config = dict(
    n_layer=11,
    d_model=256,
    n_head=4,
    n_kv_head=2,
    head_dim=64,
    d_mlp=1024,
    vocab_size=1496,
    activation='tanh_gelu',
    norm='layernorm',
    norm_place='pre',
    norm_eps=1e-05,
    positions='learned',
    qk_norm=True,
    attn_scale=0.185,
    bias='all',
    tie_embeddings=True,
    parallel_block=False,
    init='normal',
    init_std_qkv=0.0213,
    init_std_o=0.00454,
    init_std_up=0.0213,
    init_std_down=0.00454,
    optimizer='adamw',
    lr=0.00128,
    lr_mult_o=0.604,
    beta1=0.9,
    beta2=0.99,
    lr_head=0.0063,
    grad_clip=1.0,
    warmup_steps=339,
    schedule='wsd',
    decay_fraction=0.76,
    decay_shape='sqrt',
    final_lr_fraction=0.0,
    batch_tokens=32768,
    seq_len=128,
    doc_mask=False,
    train_tokens=350400000,
    steps=10694,
    dataset='wikipedia_en',
)
MLP neurons of a small language model. Each row is named by its layer, matrix (up: input weights) and neuron, and shows model dimensions 128-255. Each number is 500 + 25 x the weight over its row's rms, rounded and kept within 0 to 999. Numbers have three digits each.
A block is one neuron, or neurons of one layer that tend to fire together. After each block is what it responds to, as a language model described it from the Wikipedia text at the highest values.

L5.up681:486513491493466474496474514505491486499514497533505495523554496499473496490523549497505480524541527505471523492532482531477504484495481465517508505474496491503474520494517522436531497532531502464505471508539482500524499486535513477492488493511507484521482510528510473520458571525463480487524460481517542540472482487483542469468490503472542527526509475505529492503437473568493524485523
L5.up737:506483498496501487493493496511530464494489491488487515504516478525482521514546506458515509525456484516530469539511459515492502459489531535505482502523535548496472500521520554504520485495496522486494467505483467512497530480506522481492488508518488522489475511477494504469473513465504473520447476524476481513471518485493498499505510497544504508546526464525518510503476505505501478515513
L5.up770:473500507530488498455500501465474482525472515496480506516544518529473514454512503532515494530494520504542475537515480482484524485460525527448429508506504500508531541493504447487475462534503532469500463510490535470502493474533507518439472467477456538492462577495495512499492490511490501539500477508509491525508498469511487472497512519531501476507480482527495488485542517521477494481545
L5.up964:476500508467492445518458517518518463511477480533518487526552484518466551510506495497521464512508495486502502533493450506480552515490558481478498499462490508481501489516501495488473513510483522504542480478512514504502498467521531498480498510448472502495466510509492497464433516510512476516513480500503522502509519492470498503489520507514495508493526496491520514499490466541477467527493
Partitive "of" after quantifiers. Mostly "of" right after quantity words (Many of, Some of, one of the); also "on" before dates and mid-word pieces like I|re|land, Ind|ep|endent.

L8.up71:486521464511459475509505517460457516514496525451520500512483524509502516497502485478497489521495539515529502483501491496476507508482490548487522518471499493497487465486536496447525472545488466528508524471488519484488499503516501506473526478510529533496489515526469510501456504525479538524506501486503504511502476486510509489532477541511536482501479489526516535449433494499484452517515
Early word fragments, esp. "with". Second piece of a word split after its first letters, like d-ist-inct, w-ith-drew, s-uc-cessful, plus whole words with, of, cont(ract).

L5.up535:517507521504527505504511469520498478556491464497506502500527486518512483483498513475493477476532483485463516495531512510464494477528494465513534526495493472523506498506498503524464470548508491542501453546519518496448548559508528484460487489560473459497477530523514494494531502468486479523523515507515482504447480483487492489469494493519514445514549525493538439499479569507501520502536
L5.up720:466520500492504533506445525505497456512511524499540512520538480528495567510481483515494494530522468438460462506535521475530483509502504500460430510504474479480490490507476509509465497555498466516513506524497488513492562536514466495495478537519454526479508525502533492534524494508471520501512484532521470463504479486465509499513473544525546518512536511490517481481535493501476517476524
L5.up784:501491499466515490514455502458508510486494508443531487514499458505494490489477487485514520530522489492460463509541482466533532496477471443510453486533494514515494495523521502459487463551511482489498515506484515529501543550525440526496489509513502521528433541538518505538525515515523503505459447450511511494515473477507516513500524520547483494525506529526498477512547545478462502474502
L5.up907:492544480465528428508471505509487490496522468484518486469497506516493547476516469488487464538513497500478505531505463531440503476481518513483478482534506477520547428513514506502496508520497512520521511528519486509418544525537498462496508519496479528545455492489527529534516525524511478531502487535490526482530489512459491449492483513513525499531526534445487503499484507520541519498474
Compass-direction continuations. Tokens right after a compass word in geographic text (north of, east to, cent-ral, souther-n); also mid-word pieces (eit-her) and table-row-initial pipes.

L3.up38:522461477491497514505514536458502443483494516456476525523535446511505470504526519501504507513480493474510502482510472512502484468515481505536485486489516534494508438492511503519512537491542491510517495494500488458502517486504496469513507513502552523512483498476460582522471508494468519493510477523519497462462467492506510517489520532575501529509463534512492488466487470509523516523517
L3.up109:486569491472470500497535503479486491535478496511490514499509492498451482467475504529515514540543507501471515500531474515514529463510533520505498483505522502493521466500522528504511481541523489496548595533465483497478508517511504487467506550487498501500498548476490486525499524556536513455532469503552486504487509494511455471481514511500523488485485479490538454508503495476493544491510
L3.up167:516506505481520498502480513527557480511501475517501484506465509475494468520554477495551514529499484502470470541483517525483508485492470461539461499546463527500497485500514543545487479498495507495524515504510502474480515545503466497480485508519492486545461508478539506521527514497475456528474457513495519448514533478492429480493535486503535478517517552426513479518505548543487498472493
L3.up178:504517477521496486503508491501504453499529498507489510505560493534527541481525463477509468503489497468498512502479523491526508488487481527490467478502507514507467428461519530526483509501498490456523511506504434547470517506534506527461488502483485540504461529506498497509466497483494487518487532541511490452522489485498446507482490538566517476496482520471502496515519520517476497521497
L3.up322:502483483497529480486495513527468493482474494460488501501484495489541501492507481531539497525483465457504505552533502518485517445498508526457502488484493462505473459531484503466467511499509476545548491467490520494422545544512479500475538499505493518519500549499500526513490479501510506464516493535515540505487497491502538485470514518560518466527555513479499502489468499505485516516491
L3.up348:474509495478508472465522520548510460504505484481479550502484488479431463487489494517538503500529522515492511545512508517466534509530487508472513479476501546460467471480508531492510492534478499503537515491490448539491518565483506493501491475514480500527497507491490486526518463504471473492461452511511526504503518479500516495513496538517526506481530498468567506533494508524485495521485
L3.up353:510520507501478474469455459537565405506448511480465493532523452503475510512503526509461480507488502496487493550523471520503481497510513498510478524490539505480513500516541534468471455498501495493499494499507454481504504501507470497500496508503495491481460504491510498518534526507457513482483469536492469459479492486429500513549493491535527492494479489495503525512509528507509433511497
L3.up567:498493463440508490481490530489478495522529518463471557507475493510519482459503500514507459476513481496511494528504483506492551464503502495522469505487505514464519486542499503526497514520515491495500500507497488512487546551534478499521506500511486489492464502474489555501481475501498491493480504532525477510467478485459484469505507525552523523504486535498493512523500494487508519507466
L3.up573:527452459525467498486506487509471460501477504493471523533537523507508479521464525503494488541502471472571483541520490533521517486505554535488512464492522524487476511558541502491506471478522520499519445512536536535473527486517491479464512518502488525483503523494499519530536519524487490536486451469549447462497505482514505490491489550506525484486514443477483479501457521514483490473499
L3.up641:517536504523508479500513506508506475484488471491472503511530448517483522515476467544509489483546463475482510514508485524491507449514493483458492515510481543492509459507518527527481522515483449529524487473467453486454580513505478490466489509519510519526517501506480543525540536528517471496459493515513470444502507463494506467497466529530543507501497535486502516512501518496483503493467
L3.up705:512507462491512501473493508496516429463495509496491529503499506490523474522490497511529494497496467507497521518495544491482531493479493532451490494482507540472501493505527500532492479542486477583523495492509511546454562513474468496496501489513531523511503548493522553516526489523478507501482481524553486509473523484493522462495468572529559492529531514487517494546415522462515517499515
L3.up752:472512464498527527511517495497520495482464487502512495498495478519524527478489501476529486555475483481462488481498492509520496499451546495498477524545529532501475463499507511543551511534495445483472512533491472492444493500566454470453510523518503487528515537512530483498492486491545526505525496522559523480472497507488518469475496465531511474493516513525487438490479489552467501500537
L3.up887:490518485485480497465501517467512461481511527516483538492487524540496525531521485527511491507498518474489494447516516482494516488483507497474460471574515506504547464499530476478454515543486508462482480518476498552486528475512486524461499539469528534540479519526498531505467523532521491491496513469541531505481484484456523497497495531533520491511499534513477480504508482508474551485528
L3.up895:489508520464490442461483508497509491531530484481465477515530465529507499511512489503486484484508513446536496565556480517485502548450504475537491487484476498505513495496515493529529464504555491493515513496542458464476490508499484490457505496480517512486508516491509526509491542483449471516529489551501506527530515500499518466482473507501513508495481432499525529500483500509475453501497
L3.up897:494536433479510467500460508493491500489523464513498512495534479524493495482538530466486469543478524479504516520463521509505513515497512489513442458517553497493491469476481520511472527502510513530535539506500486489433538508508518526470527513511489509521451526494493499508503521516491515502497499503500497501485502491491489478479480512534564481526513552448499476523494516519489513476475
L3.up973:503504488525527479481490508458496506531516506478492526480523481514502534490506505534528476531518446458498498502476476529485497400480541475475482529507541513502503459478498498502514461518529498489514477542556495511481539482491450507482515561512501525442501509465481570501474515538499459464490463543544528486465490485462509469490517514540502476479506514473501511521502501501489503511515
Compass-direction adjective endings. Final word pieces completing compass-direction words before a place name (eas-tern Syria, souther-n Qatar, North Zone), plus some other completed modifiers (rural, entire, mainstream).

L8.up712:506485462494491477479454509469489472544445499479496511537519486514502507474498520512503463514496521508516478530527525485505557504523500500460476564501533474497515494490493454498506503558457517501561493484494483481477491502485535472477498518475551513495467529503490524547521506482506561490495478488501462470502475512487524529509533476495525473534538455478490496479472510496493471501529
Predictable mid-word fragments. Inner pieces of predictable words, mostly place and nationality names (Pak-ist-an, Ken-ya, Antar-ct-ica), plus table or infobox headers such as Pop., Rank, %, Area.

L5.up194:469519494516534479482498529499495482516533498501469511499535503518430526495481491483460464444512447507516495494494454506474494508485516531504522500497458508475528471466516521500482480499502514504539510451523476513534518557491490506458494530518494496510509485453528489510488531483523486494490519517511479484471492482504464485519452547520520550533520504484551425481525502502483554464531
L5.up201:495500453502517517464504551508546441516486524432470487486490457516473524459529481510518483489502506444540483527482439538530511501477498529456461540515525523512507492522507526507487466512472518521488502454511485466478484528556496486457447518532504517492502493477529512492520487518506501496480509532524458474507557492467443486514494491554485493503514500499482431480519484514434494488499
L5.up679:535501490532550475453479512495472488515501505534474475508504494488425496480513487511484480489506460483478438544501454546511513525475522433507480491516458504488523531495523577513550477531513500542510497492512498530502506498488512505466467498551518519519446477511536464477492514506498471516512490503502481497489517493485457414510475490535522483488503532508504505486499490539493525492481
L5.up780:498548504509505470493436503468489448485508515508512499492516506522461525490487492470536486526481468486547465565488510538507509470498484435506451553515502504481541484490494487449495487504494465520510490480484480473490489498499507472499488501485527533495467530505558482493474534538515543489504513524511506503489514519484501449521462533534493512503495449488526462488477474499499526504473
Possessive determiners before nouns. Possessive words just before a noun, mostly his, also 's, her, their, its, and sometimes of or a, as in "began his career", "tendered his resignation", "Wikiversity's motto".

L3.up8:505480474496510514497485507502483497491497528518508484515501484511470502448458519524486497524522518500524477541517460486525520476496522463498484487471472470490532502511484508515519518489501499494495479508508490492478511507464502453462515491493520512502484523542506468505552479549510502533511494491537438468526465471499501519518495484532521472473523456477532481476505497476475507508505
L3.up25:520504506472519496447497522475514473512476492448500506510529483503494512519523510446506485480516493453516493487496515507481509543473504553471529504493502520510511462514511481517502534470524486532511518456484501493510522516513465523487536493489537488492531477524449495523503487481478513537486465502502475477505492493495480494464496517504552511500473436502493504419432519495506535505514
L3.up93:520495477483501474489519532507492512467481502479485538517475483491498451516477534479516477545520499492528515512497456476498532446511459497495485464552471489497515518532561511503503505497525498472499500517496531522493486482497505482502475505455475477502464508543524468528513487483519507477490481516537457508506506491483492492549538516540538469545491540491495502481464526504481453509504
L3.up198:493485509506512475482532472489494503530478576471493446528501509489500487457475487508460451526509530450481522492511514471508512500472474463516456495530483460501491530487513527521535500511525500496504496486489501526518490511543478543492478524488488481556508497526551471515506540492542554485443514516521444486491493479487481511535518535497522491509522509486517512446495552514471459505521
L3.up243:501494495475521542495474514510524526471505473478457494503488512507481490526549533476566511496489491518526469529491472490506483471501491495458467482502502484499497520494531518527471457504537489512530476500510492527476507526490521507423512520519506523525483540499513450496523498447546504530497540480489476449512548502498493483474471493468547503544545515473487410524499482504464548497502
L3.up430:517487462487487460481494536453496503514483487504514511495490446521524486458541490495485469475539515494533520502491465516490531485495496523510475491466493509499530475521462483550526504519481486479503499487539472473473532497529484510446496517518498515514479522511492512508554535488503499497519500537484492530502501500431547498490517506544505518508511492517532493510454499485500473473484
L3.up437:487507512445500463476483512514480492527517514515485531528485485515448488447496497491515491550552492506504476567539503489482502507454514454497459498522521523488517513531519500471510513522494528512518492504503471522493520504454514474496489500490495521493483502482503536499479499540493502453433458497538528481542466471499477510488535487543485472514519510503529506493524509509495498510525
L3.up555:539507502461514521460505493480514490453514487491456516517551507534505527532518547478493501506500473501466498494543524487490494491494531519498462487584477526518505486509567500520497536499496502509488501496464516509479499551501523532527524519530493526506445497527475536496490497471503511537498474444515474463480506485470463494495501531506535487510514490504519519488481534511520494501542
L3.up605:499491481468518488484507537529496535457487489495469496512475460518472492504485458504539504523510480505485494500524468502466507490513510451509487493520512467489492515502535489489566531476528488534473483511491486532509488519489470483483532481538518492564501525515516463501525482500513508482536490484516491452479499495521529489459496523464544496509543486506481491479453489510490495506529
L3.up649:510500484483501522503509529493492486534487519507518572495464442490534479469509489533529523526499479494483484505533476499508506502495513494499475473518523504483509502552469482496572512481594497458469491506537497502504477475547493497497503533507497517531464498515493474492488495492532507510476458472533516486483500480518563529462538495525512482499523504460550470478491481554501516500511
L3.up782:520495489510525507518537475504515502501503470461494550496475434571497559479494508474523532510492478520531490512509489508513499507503505501448478516535519498472484463510521510487545527490501474496508512478486469505489505480487527504506478492524508518479484516495433490514549507540545510490487455498476472463488524496485484529505492513508562517505486487485491484485490490512509464529518
L3.up860:507473505495523453468502491514478485505520516509506484541513506534484458488515530487528510547433480480510454530519458506500509541489508531465465454498513478484495507487480486491501496501524464509494480426486507533529491495498440449501526516487519511498512513520560523485488491515525508493444431511495472506482472496512460484488485515520525472529481531509469517498476483480517503476572
L3.up907:513516470488523489500526513512495524511507516509462508500504482506517553479524495511503498506520496515488484508502513482495501493505520501474437465525493466504567525496558506523558515494539462495506490506474505520481533487494475482510504530499508453527504473536474478509497502493535506483500489453471475501522501493470506496485506494515553497549528486441487477419506503521504501487516
L3.up909:527511468497512515496519473509500488499505533477485479485477451514503491518527503510537503475476501475482494506494512515519504484518533517487476495557503484522494504481516534546500521518514440535479500472495491518428562506492497468512533493510542530491511472529486498511502510509465503486497501507516470504445479491509548495506539512531540453490539519506497475488443492551494497490499
L3.up932:486504449494534475509549494501505504500485499532538508500492480539513520508468519467494479522492474542525508505491493528518524479520497508466497482526518459509516529514485533539536437465519515507489483490481516493466520461540520504470502551527502483476505491499483491501499536505505481458482449501504539535517484493458494526509486503499528490545537476475478479502487464474473494498523
L3.up954:511499521500527465488513530525449506512491520471450495514495497494460467506502534483496484497483515464477456505469484526465522446515545513488482511523473517498514511533492491517520523532509532513507521518476476509502496473460514498518509521474510507531485478486536538494494491478544547496519452489505513477483462477472520484466541521529519479499524499469541498494519500488502491504528
Mid-word fragments before suffixes. Interior word-piece tokens of split words that anticipate a suffix, strongest on the let in athletics and athletes, also Cl-ass, elect-ron, Count-ri-es.

L3.up230:511512474492503509498498514497555474497461496496444507504484495505518485509546508508501480495520487522510472531482470476471511442509460499509495465499531504483499473512543558520495456492489486476522528480522454507467528538492489499465515536498495533532465548488571522526505501508512532450511533493501520488532489500495492549534519465527517457549487551442507513506499523493458485504457
L3.up468:478530450507489508465532490539531476497473515500534507517496520492500536479500520504487511526481507501487500481530490511489513517469519537444487510526466490502515501535487510479475483543539496513493485512468465481510535516523456492498475558490498533515461517508511490500500537512537512502556465512521461484461539489442524488481538495522558489505539504460483483486470479494495520456515
L3.up504:466494493496509479473523518533519495476454515464517506499516482503489512493484505501484420520492493501495477534478507491485513529513546542487506501520476512483463494488504502501494519482521491527513483485525497468469483508550524529473512499482498480523457522511492467511521495458539534540503483484510544494467538484487504505530501494500453476481542527477495510516480548528464460429488
L3.up506:479480473488496497495483521516488444460452461446479489500507458502502472502527518475506470492446472476520462513474483478522494523509493512458499559498506516513501490501535491462493482500479451560526492495495461491488513534457507514494473480533504484564491500483552539484497536536495516493498496558536482510462481488455534514531490509539512477486507505513513511491461505487496486504489
L3.up562:501488474489539532488504544542474457522521501470487497516467437511496486445559511474519507471482488489498482509494453550458566457526481461495510539483491543512507436500505530520492482528550501503510494518517466493469522512482485463506505549489515514499496498489493500495511492484491503516501509504482499517488505512462526487474537490545520474510531446491515498452477463509508511498483
L3.up585:529478471535524501507522548525463457521499512508484527504531469509514493462507504516558483490522520477548501500528516494516536508509503508474514506537504472501527474518508507503488527560476522469551512476488498510479483480497491464520493494521517537507503493509498533504483510533484516498494501534493468475470495500469497530475556521494501487575486499452483465479453492477502514495500
L3.up593:479513487489500492501488486474491484500493539512491508506468491531507565465520502525515478506517489497540458520508476515500483442470531499479516506539496493528474502485480497487530451509486524514502525502469496522445524523522540508496503536528502507494502530490488521495481516517487522507444482513492506483525490490480464477563497519565488486512491514489500469519491485552468459549499
L3.up629:461525490509523498486475506509480489478493540498498532476520487506503517502509505510487517504485482477540499489460533521508512496530485514492509520551482522510531442492497537547455527552552505523521493469511493481469491498538490504473514520536516497510504452521539524492503559490519516522485509524519495522486527484460472478475511512541496500541497510489513415508473520505477515509487
L3.up657:497500438500508512509482494489487452476518500503500507499484514532467489439510487487542467536483473504535494551479460547492528514488542467483476538567534518484510447520513542472511548505495514515482509465517434486486544499554479473528507502511502502505495499482506511503501497455505522497438492466556493543507515508522503471509509495534463458485514480515471523527488454492468494498508
L3.up665:520500477470535504472495510468471450511532512464463523505463502563486496460501506495456454480509475505488474496518449524502547501504503478518502497531512497479515453481506533543520502547489500498503515494503452498501543554508484455478481567489496515485457502488514529532505510508505489517464499533536501493503464482468469481525503515533490481484488497480496486494485487485492554512479
L3.up730:477489479517527495478447534531510496497504478551466514506462510470451499483542518482522485506491511455519485521492512513546532505477513528507500498528510570483482489483521514491497498540490497530539484499529520482479476486520523496459484503527488478500498485487534504486461485525518499475453477502531540503528558499466513521458493481512493465500554476511525474493513504509468492497495
L3.up836:529511474509530497494518542501499512522487562531481534488496501567487444462501485466489493521494457483513463518470526560466503509487514467502515502498521506494511487458503506521523483521484503544493491456496499535486552489496485421508518512509514552496492478485514528484480468479484515495485491505520502512494493500474512485510515517527514492489540470436524459453472510531505465521520
L3.up872:527494467501494480456516497479515482548528494506508525519492495497518555453483523492514479502493476538503499486539494543503549498484503514492468553531533497504511512551524505458503470543485496489489526509495484497482543513492488496485487555513500544493487509507520475497468508537493455523499516544488438515466477478468515489520472501522521511499511458457487495537481434526496512497490
L3.up873:486482451506479538503504532542488424484515517507504485521471484521499516470549508463504460479501488485561462500500471543502528508484506518477521502520523517506512429590514525477499453522483467479517487517528467484448499510518495507470453539518491499508460519503508509491517524515501548515527502522501483493516497518456497470515523482515520502508540478481521478506481518497484497471491
L3.up891:511507490468500493464504507512525460539570521494479511522467494519465507424483487524488493484520536501511498490494495510463572535447521531517480527527508511479502461534523489497451483561479541518516510487452509473481474552476490462464445510516511510505479510487534474509474515506517484512475494535486501508519475499467518493495477519518484476491530490496498447502490476518478505482522
L3.up1015:495488483487468511501447508467501472460510525513504510509490491525494496469557480511492467517500515484539467519472499523501520468481505495503533509492521510517487494532479475490493491526526466507502508474500498492492518539532491445474458536535500478537461498479535500525507545496478583518518483523523513485489506507498498499550522514520548476527499496475544451500503537499485521502484
Nationality adjective endings. Suffix pieces that finish a nationality or demonym adjective, such as Chin-ese, Eng-lish and Iran-ian, often before a profession, plus some "the" or "of" tokens.

L3.up59:482546507510514474492503516476511497506514512510518496534466473476522528490513516459501523522513506499504485504518511518449482520519551440534515450501479480521484468515526531481509505524520489490503457516518472480491489522554502511456521532520514490482522524520467494501478505529517484515551488500507517488501508452501470515484473508502519475475531460443525513550488492522470580499464
L3.up102:484479489516518434507525536523524456541486513507535499502490509484519475510537554524509505519451503489479484506486456535495510507463495501496514490517537503527481521476483525487529482501530466471486520485507490505497536462499507461490512516549538513507450494500489495502427482476520525475511470492466520503539486495491501469471491510546509461477516499480522524503485511532483515518491
L3.up174:503500521488493471456487536465516501514498555520485498507479487492514486471494460528467499491503509462552515552490509505511510496477555568527485487494506540488524445519486505481478468523530492523486496484553510493493467483539492501470494490553509519521507553500477498517501508494466513475514494538467488474496551486492473513477479506498457495485496504484502494497500498520476490499529
L3.up183:476529522516533511478469501526489481482499539516495515506472493511504522492500536493495453546470485434482495520489474530476511528472497539498535478539476516476498475500502502491465518510511468499528548523506504502454509498500535491481520499501493480532523508480530494539493467495554462523514500499514493504501534510472539495514535550537488491483544474503532443451466519510464522454511
L3.up216:517528471543497483493535516504518457530483534488501511506505484518502535477517490517490506486493491499520525491517466515543527500480516518478520490477526499543471467533500500440495474526534457496528472509495476500488515479557453471480473530527512558531478483509436496498494508490451501531531461528499492504483490481457492524470475516528541508514545506494516501496487459513499524521520
L3.up221:461503508467528476499520527520485471519479538452475504529500490509527491484515504493480472511507531499481482496513469506460509483504505510482504444473469513518475466518482492494494483542564505509527526503497505520491529561529481532507501527471475553533498512511543561523460497529520534512481490497477514502486474466499507514477517513542491533530484499469550450493472512545501485478569
L3.up266:448507483497534457502475506506500478506473498451511498507492483515489511496509502468521488517479465463524461535482514516522499475489518500493462531514478508556464487505481456478470444570510476499519429501478504492480558466542550502485485515509499514477500532485489521482464494496506495507525473560514528514505486497471483457488504509511507511504484513524488463489506515553446522501528
L3.up428:516525479534463463478490566528506481507487507490505487507501529477478502494533549504512494498514479447555497499498514500448553502502530509549462466489449520504490467477500548503472509536518492500541507475490533467507481480518529496500481476503486510554486501500497561502453505539522505560526508505500510499477486493484472527494498497523512524491489531495506518472489493519483515511488
L3.up438:506503485508512515523491523501487511466468511473462510511488482526453549484489496485492498552455505478495485508547461530524490512448572515487498494521458484515487503540508470451499511505574461572472526505501516505499512500534526475499474462511480525495488472498481501489457456505480507505512432573477491516502457513475548469496491502498504509477519465497493513495480489493496492459544
L3.up476:498505505483464498497473511507530426520484505484485485516537475566477484463481517507539496460554508492522498525458503502492523530475493514484487493521512493490514403523513492494517505505512479454501521475479536504486480470475520473464495541517509494506493528535480478472482544475460516536512477543538510485520579488491494507508514529492493499498495512517543465525485558510485513496512
L3.up588:447502511482519480507507474509501494539512537526515508507530476511510472481502495510499460554492508498464508481498454542459495476476507498530503496549456487488525443450531521513528530521527445503530537508540482501506486488507508467454511509489537488522521549498505507525502492471502516528490506516566502479480541495488459509504507496488490487477532538462535475511486487496475522481497
L3.up596:467511480473566464466534531452509505498478491494519478516494463541507493476502492497475471528481443497490497502522482504491521489470498496503516471499515535527494480512503509495501515513466467553502501494492498450508500481550489496453514524533516499509499520501478503508478533477502496531514448547512537487490474502480514503489461468509525486536518506493516472485477485534473535486533
L3.up762:486467451486519491499539515482492490512481518487496514507495462513544482526520510491479503540482522520508516461540466505460503500499480494497505472502502471523467493499495550513551525538553465484485518506523473486515482501479502488483541499488505506477480555508469535501462540514505526505547494488489523471432506494522525510484479473547486461510493524482487490528445537537486480497489
L3.up842:511489489511568550485508506500475438537481476522507481518507489534491525490537509489484465498519483463525487513498496546498535495480519514483502500526488514543450499529501490488506512510515488488532545500487489494483479510510460512489506511512513481504506468520513523477474519496504492506528447526465477513472492494533444512505509497550528457509521508484543534503467527549488500501517
L3.up874:479451497505531506487485513460464507529505517508495482514487457503488507502487524504504452531459502473531494550517462536473502477529501515521478473529484518534491483525482535491500492581489508503476485479529510480523531491495482511511496490518513533506488538517513492515510485484531574529506505505547464506494486498493471486487465516500509486486492477489520508496492450510436462468529
L3.up893:476505507511502466452500537519492479520476501479485517504491476542483472436497535475510512560490512512549496543536451554518538498451530509517512478512528547531516498520490491469491486551521473517506516475494517470490542488505502497460458484488515514486505554503454502512509482520462485505493463524488469511517460490470463499455476508494539481485539453482532519484491504534468474497536
Word-continuation pieces and "of". Second word pieces right after a short prefix, such as ff in affordable or affixed, v in convicted, et in details, and "of" after one or chief.

L8.up237:489465441510491492514514519521480506511486470496509547501530490525550541477480515488502513500502516511501486527494493518472547514469495489464496507487459470531463460515506522516487513505478499462503492527498482501473543516481476512456496504508515521545503518522489486544523524497535512446546509534541518524507528501485479527485517539487547484496531521491479458513482498507488518501483
Place-name and direction fragments. Word pieces inside or just after country, region and compass words in geographic or sports-table text, such as e-ast, Nether-land-s, Austr-ia, plus commas after regions before a country name.